python train.py --head_dim=64 --vocab_size=33972 --qk_norm=true --bias="none" --init_std_qkv=0.0275 --lr_mult_o=0.627 --lr_head=0.00724 --schedule="cos" --batch_tokens=131072 --train_tokens=812400000
MLP neurons of a small language model. Each row is named by its layer, matrix (up: input weights) and neuron, and shows model dimensions 16-79. Each number is 50 + 12 x the weight over its row's rms, rounded and kept within 0 to 99.
After each neuron's rows, "fires on" lists the tokens most often at its 100 highest values on Wikipedia text that the model never trained on.

L7.up4499:64 56 50 35 39 57 48 63 59 47 59 60 58 34 55 35 63 56 50 26 61 59 59 53 45 74 62 64 27 55 53 46 56 46 59 62 53 44 47 25 57 46 32 35 64 63 66 61 58 27 49 65 50 65 46 63 55 50 45 62 61 50 63 51
fires on: ".", "–", ",", " −", " +"

L7.up2522:45 47 57 51 53 58 49 55 60 70 56 43 47 70 44 47 10 70 55 44 53 63 43 54 43 66 45 61 45 68 62 69 61 63 52 61 57 45 41 48 54 40 44 24 71 44 53 54 69 37 62 61 39 42 36 57 42 38 57 43 53 47 60 69
fires on: ":", ".", "gl", " 2"

L7.up1316:38 68 55 47 50 49 63 31 44 59 42 52 48 46 48 56 56 73 37 46 59 60 40 45 36 60 47 39 42 46 39 47 40 56 43 36 54 54 48 45 30 16 69 46 64 52 74 46 85 36 47 58 47 47 60 57 56 49 59 47 43 40 57 51
fires on: "\n", " ("

L7.up5059:57 30 71 37 44 57 53 32 45 39 70 58 36 41 40 51 46 62 58 42 53 50 42 44 14 68 41 56 50 76 71 49 59 73 44 45 53 57 30 49 43 52 37 51 70 60 43 46 52 40 54 46 68 58 39 61 55 56 52 53 62 48 35 52
fires on: " |", "\n", " season", " rec", " explosion"

L7.up3101:38 51 64 57 53 52 39 27 45 41 58 47 39 78 44 58 38 42 44 29 55 53 47 64 54 50 48 53 58 76 44 77 46 33 52 59 37 44 26 54 63 35 59 50 39 38 46 58 42 43 44 65 38 51 60 53 61 47 57 46 53 43 32 79
fires on: " Al", " al", " 0", "-"

L7.up3031:63 58 51 74 63 53 59 43 50 55 57 42 63 50 32 46 46 30 47 45 73 87 58 33 54 53 82 60 51 68 68 61 61 66 36 37 59 50 37 62 68 40 52 57 51 40 41 29 68 47 10 63 28 61 33 53 47 52 46 46 43 69 33 25
fires on: ".", " c"

L7.up3999:73 35 55 56 28 47 54 49 70 43 47 58 52 51 40 54 62 59 54 36 61 34 46 70 56 58 47 60 52 86 57 65 62 54 66 54 66 48 60 34 85 47 50 34 51 58 59 61 50 42 65 42 57 68 43 56 55 62 51 46 46 62 64 66
fires on: ".", ",", "ou", "\n"

L7.up4317:58 61 45 57 43 75 50 54 45 62 51 55 46 54 35 93 38 58 54 39 52 81 43 35 43 40 41 34 63 47 45 54 42 71 38 34 60 27 41 66 54 44 53 54 61 39 51 38 53 53 34 59 62 66 44 42 59 48 54 41 42 58 62 50
fires on: " |", " ax", " (", " Ex", " ==", " and"

L7.up2687:50 54 41 55 72 43 69 63 37 46 37 41 55 45 38 52 43 67 59 44 45 66 55 50 62 36 47 40 40 55 60 47 44 57 40 55 36 40 32 39 43 53 44 56 48 40 44 22 71 43 79 43 84 56 53 47 55 51 71 32 57 83 40 63
fires on: ".", "-"

L7.up464:39 37 43 44 46 37 44 41 53 66 45 73 67 61 53 52 51 76 76 22 51 69 53 53 48 53 63 60 49 60 25 53 40 52 42 59 36 84 55 31 57 55 14 45 52 50 39 33 52 45 39 62 64 53 51 40 56 53 51 25 41 53 32 53
fires on: ".", " could"

L7.up4613:55 49 73 38 37 35 45 32 53 51 48 58 39 55 57 45 67 60 45 37 69 42 54 49 48 55 42 47 55 53 48 41 53 64 28 32 51 51 39 53 64 54 62 46 59 50 52 33 56 53 44 38 45 40 42 51 63 57 39 61 74 43 46 53
fires on: "\n", "|"

L7.up1580:45 38 43 59 70 19 55 28 51 63 54 61 81 68 52 57 53 48 18 67 45 70 38 38 38 58 64 51 62 48 65 48 43 63 47 50 41 38 47 38 38 46 40 50 37 64 25 49 53 38 62 50 51 53 25 42 45 60 43 69 33 61 28 46
fires on: ",", "."

L7.up4153:37 26 56 36 57 60 43 61 44 69 52 43 31 32 32 55 24 35 45 37 45 66 18 48 44 71 67 42 31 84 40 17 61 53 55 53 45 39 48 61 58 41 64 40 34 53 48 51 43 52 43 62 63 48 34 57 39 46 51 49 49 30 37 61
fires on: ".", "'t"

L7.up3503:45 49 52 65 45 54 33 42 42 32 48 46 65 67 36 56 42 45 61 49 40 55 58 51 54 40 47 33 45 51 52 73 44 36 26 39 38 56 47 62 60 37 56 41 69 48 29 40 65 31 47 50 48 41 38 47 48 54 37 43 38 63 58 66
fires on: " to", " not", " (", ")", " m"

L7.up3840:47 44 33 36 48 58 46 32 51 60 46 42 58 45 48 39 61 62 43 42 38 27 40 31 39 38 50 38 67 93 36 76 36 55 45 32 27 46 40 59 54 33 67 32 52 59 45 31 77 57 58 60 42 63 36 43 63 43 56 50 50 46 25 39
fires on: " to", " would", " not", "==", " him"

L7.up4450:59 74 58 46 40 57 51 47 53 58 20 48 51 47 45 48 63 37 37 48 59 81 52 49 57 49 53 85 41 61 83 50 57 56 19 24 64 52 62 56 83 55 38 38 59 53 44 49 50 45 51 45 60 53 35 74 45 55 49 34 50 56 60 62
fires on: ",", ";"

L7.up1601:63 49 50 37 44 35 60 45 59 66 32 52 56 50 48 56 46 86 40 58 46 49 60 70 39 63 45 52 51 63 11 58 60 55 78 45 65 52 44 42 56 19 42 47 48 47 54 52 53 61 54 61 51 65 41 44 48 69 45 49 49 43 46 72
fires on: ",", "."

L7.up1261:61 34 59 67 52 56 63 62 68 48 27 55 47 51 37 50 32 51 51 54 80 59 39 47 65 53 58 50 37 39 63 33 39 51 71 47 45 45 63 55 40 62 38 51 47 37 39 33 53 36 38 64 60 69 71 65 35 33 41 46 67 53 32 59
fires on: " |", ":", "=", "-"

L7.up896:42 34 38 51 41 78 63 30 37 45 29 39 59 49 44 30 55 52 61 55 39 66 38 44 43 54 46 48 49 78 68 49 51 37 69 49 63 50 42 66 55 63 48 39 73 45 54 54 46 39 78 54 35 67 28 75 36 61 58 45 64 69 52 45
fires on: " ===", "===", " ==", "–", "\n"

L7.up1479:47 26 59 56 53 31 29 74 48 53 59 62 60 79 50 79 35 38 61 52 55 60 56 62 47 51 40 48 49 72 64 42 27 48 57 51 40 49 34 48 41 50 71 51 62 40 25 46 44 51 70 54 46 50 54 79 34 51 50 25 63 50 50 60
fires on: "-", " MS", " al", "AS"

L7.up1256:43 29 44 53 54 36 38 44 40 51 54 48 67 45 44 67 49 38 55 61 84 78 46 29 46 79 73 41 49 79 52 49 59 49 52 44 73 60 50 57 49 35 40 60 32 59 32 53 65 66 73 52 27 47 49 44 61 44 50 57 34 39 49 57
fires on: ".", "[", " (", "9", " Gu", "N"

L7.up2168:84 62 41 42 26 45 55 47 62 46 46 39 45 68 57 64 52 43 58 50 44 57 47 29 54 61 73 79 44 45 51 64 42 70 53 47 67 53 55 44 57 32 53 47 49 49 40 38 54 35 51 57 61 44 59 55 46 57 79 30 53 53 45 62
fires on: ".", " G", " +", " J", " −"

L7.up4724:44 31 70 60 42 52 56 27 66 35 42 54 46 46 42 18 70 48 37 42 57 57 50 35 37 71 53 48 49 67 40 51 56 34 65 40 44 61 53 52 41 49 44 34 60 60 64 56 34 34 46 42 49 28 38 41 45 30 57 63 41 42 71 46
fires on: "\n", " (", " 0"

L7.up482:51 71 57 51 29 58 51 41 69 51 41 48 40 23 61 48 58 54 47 65 70 26 51 52 24 51 46 52 36 49 43 42 33 61 69 33 55 59 45 62 36 47 51 28 52 61 46 51 77 40 38 71 47 61 59 40 35 62 50 61 39 54 52 47
fires on: "\n", " (", " ", "—"

L7.up4630:44 50 48 71 23 48 59 66 44 56 40 58 49 54 46 72 27 48 70 34 57 41 52 55 46 62 65 65 11 54 37 55 37 48 41 66 46 50 59 29 54 66 56 45 40 61 51 51 63 37 41 55 50 69 46 64 39 33 50 38 76 58 49 58
fires on: " |", "|", " place", " United", "-"

L7.up4389:50 35 33 54 59 32 62 34 48 56 37 43 59 62 54 60 59 78 72 26 43 47 57 14 55 51 47 70 60 55 49 30 51 44 49 61 55 64 17 64 45 39 54 35 55 67 52 52 39 52 40 63 44 60 42 49 53 60 48 54 50 61 48 56
fires on: ".", ":"

L7.up1032:36 34 56 50 59 54 59 39 63 39 60 56 54 35 43 35 29 32 38 55 53 33 63 57 58 48 60 51 53 58 60 33 39 25 52 36 53 54 50 67 58 49 53 25 64 45 45 31 55 29 53 52 53 42 43 50 40 60 55 54 51 43 50 55
fires on: " L", " A", " K", " a", " 1", " R"

L7.up4731:41 48 41 49 40 40 41 68 37 57 54 69 48 57 33 65 65 37 65 47 46 38 39 33 53 70 64 56 40 54 55 52 55 60 47 71 50 52 39 26 61 63 56 34 37 59 56 57 70 51 60 43 63 61 33 72 54 82 59 58 44 47 45 58
fires on: ".", " |", " that", ","

L7.up3695:54 52 42 47 50 56 46 34 38 21 39 60 51 59 58 47 54 45 39 40 51 36 55 29 48 67 72 53 57 47 36 43 35 66 45 39 46 58 43 50 51 60 50 71 47 19 32 52 76 66 67 43 49 57 52 28 50 58 55 40 46 60 29 53
fires on: " |", " on"

L7.up3524:56 42 54 38 61 56 55 32 55 50 31 60 34 58 52 47 51 58 49 49 47 60 31 54 45 63 51 67 60 71 56 49 43 51 57 28 26 52 62 47 45 40 42 70 30 46 35 60 56 46 49 54 44 59 61 57 45 44 48 58 57 68 37 48
fires on: " |", " February", " December", " April", " on"

L7.up3528:35 70 65 54 51 49 51 31 44 51 37 54 58 50 43 72 33 48 55 52 50 60 67 54 25 74 57 47 40 61 54 37 53 64 58 52 53 63 41 58 71 35 33 53 46 50 15 52 65 54 65 56 54 53 70 40 55 51 37 45 67 63 52 42
fires on: " on", ":", " |", " held", "On"

L7.up765:54 42 52 40 52 59 46 42 67 30 45 30 50 54 53 48 38 49 52 33 62 28 47 58 32 68 36 65 32 41 54 40 45 48 32 36 46 55 67 47 52 18 28 54 64 59 41 38 32 38 49 42 58 46 35 64 62 47 33 56 43 44 89 40
fires on: "\n", " *"

L7.up3691:45 63 19 56 60 40 48 60 56 27 54 54 37 52 36 50 53 54 60 60 54 64 42 49 32 87 37 55 45 34 38 41 48 58 65 46 45 33 67 40 36 66 44 48 65 45 49 33 59 55 58 51 38 54 54 51 32 32 62 21 44 63 59 75
fires on: " |", ":", " the"

L7.up5373:65 55 61 48 41 38 43 47 40 59 33 45 27 50 45 61 37 53 38 55 34 41 32 50 40 53 61 61 55 69 57 53 52 49 59 45 72 43 29 33 38 27 52 64 63 50 62 61 55 39 46 50 50 50 42 48 62 67 47 43 64 52 47 45
fires on: "\n", "==", ".", " ver"

L7.up1753:46 30 55 57 70 50 66 71 52 58 44 52 58 84 68 46 36 23 32 33 39 47 28 46 36 68 66 60 34 78 65 43 39 57 73 69 80 48 48 27 30 47 47 54 57 52 48 53 51 38 48 42 62 55 30 23 45 59 48 66 58 60 64 50
fires on: ".", " 7", " 20"

L7.up737:47 52 15 54 58 35 48 32 76 45 23 50 36 41 47 79 61 35 39 55 62 48 37 48 32 56 35 57 53 53 54 60 55 34 11 39 52 39 65 35 51 58 51 15 63 51 66 26 75 42 63 47 54 55 51 42 60 56 54 30 61 63 40 34
fires on: " |", "″", " the", " (", ","

L7.up2451:49 42 54 48 66 65 55 48 51 47 40 54 32 55 43 69 37 53 60 54 35 48 48 37 63 41 59 68 41 66 60 06 46 35 43 41 40 57 56 42 71 42 38 50 47 53 45 52 46 48 59 68 38 57 38 55 58 32 45 54 50 45 52 48
fires on: "\n", " (", " \"", ",", " '"

L7.up639:64 43 63 40 50 35 77 47 65 47 44 51 37 62 43 57 38 35 44 53 40 59 56 55 62 54 67 42 58 45 65 32 60 48 52 39 25 50 77 34 64 40 42 64 45 72 33 38 54 58 24 64 38 70 63 24 35 37 42 46 21 60 53 51
fires on: " a", "\n", "."